Weights of a small transformer language model: LayerNorm before each block.
MLP neurons of a small language model. Each row is named by its layer, matrix (down: output weights) and neuron, and shows model dimensions 16-111. Each number is 500 + 40 x the weight over its row's rms, rounded and kept within 0 to 999. Numbers have three digits each.
A block is one neuron, or neurons of one layer that tend to fire together. Before each block is what it responds to, as a language model described it from the Wikipedia text at the highest values.

Responds to: Sports and competition words in race, tennis and football articles and results tables, such as race, Ret, Classic, Loss, pass, plus mid-word pieces like radioact-ive, determ-ine.
L2.down63:523546538460495496488459454620535491557467504474471526514413520566458535492494527476505417569528513466474549439473460560521551547464525533512539498549490492487536521506537505459546432456517436529399537551434482475473464476472430480471545521559479461570516518450587530468476456544534466487
L2.down86:520522530508514456438451467533560563507472481505513503548406520512500556509519541498509519516500557392559528561523514571482574491457540490525511492489478526542507491553473548493476527463501413424484517475502454515529532441570449487429564478444479500467533521486456510550504504454560519507
L2.down303:493467591502465473485529485411472493491487475495468540460575518542494449449560459595454505524597566427608509500568502476531417487509563532476534499499498512515557454502554586482456478524455505512563456483490492434530509449507531528474491519539530452409488477544514469428477452494512543543
L2.down319:458503541474492486486534519511499562503591567452560447534476578528471544466499494447587461429511468471509592559509508507526551500493479510461510516564550540493455499480465453642418507519510438489558495513486471433486460476497470485479461509512514494552477507505510495498483530492450461525
L2.down520:540478555512490524419426483558443482528443477515523450455522493491502398432459497459513497502520568432512499508518494489536536455494494488476465450482488465561447493477507502503453475554450535495493482578571529465454554456494479546530539573512593432504462546468488518529525458493513484528
L2.down550:548528507531474543472540445466525489546488532536497448548470539495512556535552499482538529449493466509529557496494466504497542475529429496508475531482489529501549454472527503480496516531506479552517448494605464515457457485456535487508558484540580486492510541589441503449488495586483478570
L2.down641:428445461502419551548474478465454469471532434491429532528519551408484521423513494538545617461505398463491470556510534513494493446496530524480480545471555509531573498524505559498500460467521506513453538454565477543468507536466529563436495462464441480456519516473592453497443534476457486487
L2.down643:444514529568467530532523553544528492527471479516508462464470546512488496482534493437481500443517493505529514539543408585482467498486493510436572498504511480518524469493539532495507491444449595562527475484505523521433495471516508536560513492432546474445489585426432504527430469408532517551

Responds to: Determiners and quantifiers opening a noun phrase in mid-sentence, such as only, both, some, many, these, that, of the; also weakly on numbers and connectives.
L10.down224:553547589528534514491573492529438493432508516492483445525560446524555485501475534419489545491495443607571487480439514484435542530500501515471502434481493509453497477481546495481477494531531510535590481495491469469448425454510520497537477491496487539565455522482504508523469483506528465515
L10.down839:501510469511538463524542558495465498565488563533500517618417517484524487563489464504494535475428565496524503530481472512451397566509477427432496556496563523459450448477520513418468530493549465462581558491529546447489425488605494528491508502476456522470516428506518550492460495505499518479

Responds to: Final tokens completing country, state or nationality names, often after "City," or "in", e.g. Slovak-ia, Singap-ore, Roman-ian.
L5.down214:461435542582524474550481465449531567473474482488512490487524515546598491484496505474460558540491507487527528533471520456580454512457439499474432484440566535553460436543566424453430467566495541485524528450504483483517404539481441492525504478585534517487466502528526541565412543482457489504
L5.down374:486502496409482508509523523526427480523449490500519459520549565492438490409447458524510451499543519542434490463507511482534551543528482511462514471512442520457488491530527456480521494508532530525516520504489505564465514568535497470503487466466437506518486554507476578479569499504468516521
L5.down490:532451479469512532458517514479485416507540474508492426553477527497542464459483543506552527449463512465512509515505537478499491460488496556571481459487439532518418519494440482498513489530458477520579615494456516522580435568488531456445429461461571521487503471465484528582467519612448465538
L5.down1171:465481556449544495556524497532551464503500489466534540464545582467466549472484509563537495471502507536518468548407528474471494573512511467489465467487504518482487495521463464521482429498558492597458517537547507445449477511533477482445472492526487503534471538476509513483528476513415491589

Responds to: Closing pieces of split words (-ity, -ant, -ian, -ish, -ishop, -ese), often rulers, church or state terms like Archbishop, diocese, King.
L2.down15:518448519500512447500515440520531522527396532451506541544490498522488426553509544522609561453559473489479514480490529482493455428524427477546491559498543443532494526505487390523435456442501491509473498482450446462446456499429500460511483538483415436541487511472462522490514562432492514544
L2.down31:472465515513496558443477468525467477507542555455465498406491492474532451569559472535478573456516528499508556490529544430516480480441487514563483535448484508512548553537526491553416542567475454538473500474496471514530540518516493441528347512472535527469510446522526507478442522519469576486
L2.down249:478552507527527512469490508509500480496486564498447439494438505484552478483574477469444552493491487484465545482507483486494528483554456449466496546484570459552465427542577516500497511495542459531462474441436529503563567472448524553441513554497518456543418568587542517544461499515525546485
L2.down358:500517507475472518515527434532488498488483450496474466553520488557436532501475567519502494440449430504556473562497423579503511481460534540474482529544491497520526433486509520453504538440571494540486620531522495540558536497464477450481417531465517468509545517443446456462476517467513531479
L2.down567:441469496526535518565467467485483432541548471441593425543505543552493486454435521439556565516499469508464536525540501534482464492453506512554499498517477496493483522421411545465549438456505462504584501501496518467448460459573469506456494540548449496486486496474519465463426495532523529484
L2.down586:459452551500553518492479581522520501467497471468526523437525518514541549500536500460550517442454579442436452526508439524527477516525487555495405494449468485436424604517502545537539506535504513578470468450509541548482463503521547506509495505583510511511547514480429421528449558493539559507
L2.down844:481428510478526525601528521449474514475582565472513522513485486531518550460479481428429468489572523550499543542495452483491555479406494544528462465525564457462454475583438556483484545453504540526535534412523515473478472495493519564429565532536457430497451530539456496473469508530503447550
L2.down1063:462507485504458476454463547511550474532483488445473538513575514516492535474497511541534425546521511508560445517490455474544539480569477556502449442439465560560484461495505527567490497546556514504543495523462460469454441611564477482497498408481503433473523519496439493489516519469477492559

Responds to: Word-internal "h" or "hen" fragments such as Step-hen, p-hen-omenal, Bag-h-dad, and W-hen, plus sequence words like When, after, result, decides in plot summaries.
L2.down50:497539470503431540538533476478513553559471587518443540408485421471453516514523502506479497588509480401504533498454498493530497549475494465379513417521475486469498512478511463490575527480482503513474545515530498530542457524432521519483481435521505519507523432473508605513544487501468490527
L2.down234:402516402432501477497454532543525535512463463469439450499478525451445424521467474504498510525471621503610494413491470475521508452520544531490475471563473530443500530528529431498512504428464419565429537585494502405501569558511546490470555438529479498480506551499547486483386515479545520555
L2.down342:427544483498444500520560441538481517445480482506472447441474516557509538495488497481469513448532456436550507430472491533579481399533462540527478500506434527388432499507492476557531560595474456534428502543496433489475472458455485455463532509601546477553431480444504556501550526457506507454
L2.down707:493498500473515502455520489443491446443486503540491501502518521543505491502481453541474584520467498531553521495484551551499474411444470513451453450500479535462355478483450449514560552490506423520516525547501527522521510449426516488458524489472553570546461554521491548441452517471429490503
L2.down1125:443477492430447539471517542524560534493532472535497522475480498492515581507425502447553493441594506509488484438443481428529503479531472489502538520512495473552535483545502502537483581566474461534506490491449458540493507477472425420565528482450478497501452485491527544476505528484501481526
L2.down1131:550449510501563479505458579518510483408499447412490498501558520516504551481500527513524478579471491510445541471489470500583549469582514510509480452508486471438590476572520519505523521500497477456481462490511452457433511496468512437422425413518540487557481514488486565504503528511488507623
L2.down1175:487502525440484555496480441523507550523474537561575478444539496532502519487490500550472494417465512479526521536542533504481446514522534491446517521506498540513479498504470454563434484518464504486441495533491509518425456507519503467538545526460537486524522489493483636498518512474468516517
L2.down1185:440450481496526531523529462535537495456468449486500468539458516453455507576498499444490460463447520544523462531540507467530463440501458566522451520480461486477498575511554533487558505572448486540449518497510397472544468508485475553409460446453428506468568497472521530458515487563508506574

Responds to: Subject pronouns he, she and they opening a new sentence or clause in biographies and narratives, as in "so he", ". She"; also word-initial "he" pieces (here, hearing, heart).
L5.down10:520499453498534506492548474513611489508520433518435496482469514494496478510532461506510480466473537495421444516561528552478512547541476489532496469492538444512498487449509519498520548536526563568500554481492492514546474512524564459473492518416560511492490488584484553485579517463472453469
L5.down152:484418517482507495508508510522450487523476445425513442462523497486500454503425504542489482474472492452546499506477487444484523550525449512508539509454513472525452559550567462440569590517462532506544509553477586506527518490486448482496430522430598561471447468498515456462517522486479468481
L5.down223:410487432452602484492432608489557545516521502435514482516511504509454486477465543485533472593484519462415457471481518516463505470487443538457485487435548489510530448511476464542434484508519510532542520509535429519568476467579445465605505432485565435513570565498533486541448481474521492484
L5.down966:431545429500465516444500500443478472466429498522477459493465498519485495443419494552613491503509489508522491464524561538472512502429513506477534587465532545486574430508507507549447563527524513544492471550427529422541557536558469543547478547445500413509518530515477574543559507473552574516

Responds to: Quantifiers and small number words opening a noun phrase, such as several, many, all, two, other, most, both, often after prepositions or commas.
L2.down347:474450505550520500505454489465480490403528403545485478491489463522460488498474523464565517484543508450493440519486501524497465511569559566486498495487432460525562469469536520497505520479440559490524577584532536478468492547464513507469527474519549505454510456517448529464496499492456487517
L2.down514:465495499473522520548540401548490533498556520494503565597424528500507539505579533459530517455462516526518501484501498498506556390473497515519463566501547481409480539533502482492551459503460477521461505435494470525550493496523521500569497534468514412535530543482480454496473448509437544469
L2.down554:471492513481483540477472514541443512490539415427583506496500484434509440477460545495478540483505485494462552487469473448450478460492514453486497484467471474391450537460478465457494520543501479529511504498505467472402496475446475465504494516402539564564487475591503527522443475498512441484
L2.down598:475534445390473471477496560494519465484547503436480528535533542545531503456539473511425482461535522456514537489493531592494470523502536462456532478487474512464451466550502472500553525527479512486496471507469608477351426409536497515518558522546492530443585512508514498464460510484493538516
L2.down753:583457464480459430498523460471521562543488566544498495512544459515499531524476452491511545453516412537454484490484429438552502494514604504510539480468553441479464539496513410559531478493469502510422546476547414490508514475493436465539581504449465506526441434536455507476553538482494534540
L2.down929:451495509446532529508464605441530394523488462433500549537500466468563562492474552520541491502520476524518445523519464496503441497414468547419489464539510435460467551505523497478417438530519578534488501394519538469549528469586529505504504475515545533470518458476488545451533473471590543515
L2.down1130:483500459495461502548546458467589481416528465451512535495503473491521505461558541517477470506476453500524522532462483506565508456572512524517521472498536474494479489539495563494487426564476503502474451541475586457490487462519506463518418473533465498554516401515527454480499545528499504508
L2.down1272:477466571458516553576520532501406509500486504460559509491468526478504494450503518522460487496476560551461564474434459486455464397514471472473588527553498453522496464527499513510489486521548462520447453510471517481489466460509416476525513540465503471543550470510436499524502423452541476515

Responds to: Fires on number words, quantifiers, possessives and day numbers right after a preposition, e.g. in ten, on each, in several, 12 February.
L5.down300:551520485468531472433473562460561544551497445479481551451540429487484434400446472531497501462479545520451503506483521491495492430552491449564497497421537535465579536552537508471559452447537508486545539453482465434462491522527406502528526521518515496474507470462504514435550506538458491508
L5.down466:423515479469503512524495493480508407429463496401549464423475509469526535467578528539532461479482452471519555536477525491478474465571504424467541520410558467486576489564533489496549541548550467504472488490486522479490555506545488527508479539523456478549519415518486534476531497540437486493
L5.down637:571516471500566491427582555532461502494525470465468458564488501551541532536462547498544459457519509543518507547517490531498496516502494454547415501562574491466559487462477421546481547516482537472503553503420489494481548620572378464506481469509537412521527565475442521503525395477489553476
L5.down1016:506468524537542483525530461528443490503498493393458504483469523491517518507532458473463527479456552525505493587438478528458426534488485507470519575534423458526562501462457484410527492553532483510415587467532498471467558476493462488530524537498525471534518505534495447571432508475491532518

Responds to: Word-start pieces of routine terms in sports results, medal tables and music chart listings, such as m after 400, medal, singles, chart, quarter, fumble.
L5.down34:543530533510467536466469525460518433455549552459402499482499578495470503522542437495519558476501474531532461534527495484487548507550603516563531532405552460449504517442485536509600515558510529485484485495530412478529410489541502525495582491511533530513530510463403510485499460470472508529
L5.down275:547515521546514540519512510435546556490499473500579505435490468539445461490592504518493524479526506576458522503445587466505441600473555475518489569550554471473483551504494449461503432460510467493435461511569513445492469502461494488475528548466474517595472483509515534449479516528503454486
L5.down354:468519562505454565472483510445484540491542519465489520492600616453450452470479475499458482554483438575484491496511550495555456479479510534454446601466444443476424540424500501487511553459443529476478555548515514471466517496488471514503428571435462541548500562474473452451536504544478597529
L5.down745:488529442541467521564463444557446478472520470534455539517489494503548514494495530474502493470478553496546556508520459420475448410524512511499466570485483549514425502464481546465514521515516511472567579509482486442474492547497497500556505475543569511445499446565425501433472543483455631526

Responds to: Final pieces of country, state, city and institution names inside proper-noun phrases, e.g. Sy-rian Army, U.S. Congress, Alber-ta, Thail-and.
L10.down489:475444513468498406531525488510523478514463440501475508449580512511545443449509563473571526457518524449548481525513527513520546494526516529491410524528554540555532515427537440473533606474501479514411508433425531469513516471529428496475435494494460506405552454430473506398547524481441506517
L10.down790:448496493521440463480514459501548549475560498451475514355551530575515489543525544492548517514510467491464509432466470438476527462534493465482485537532533446547449558441490487525521490494503598521468529531435499473469597526539457489440440494509481539541507445508467513456493577550491527514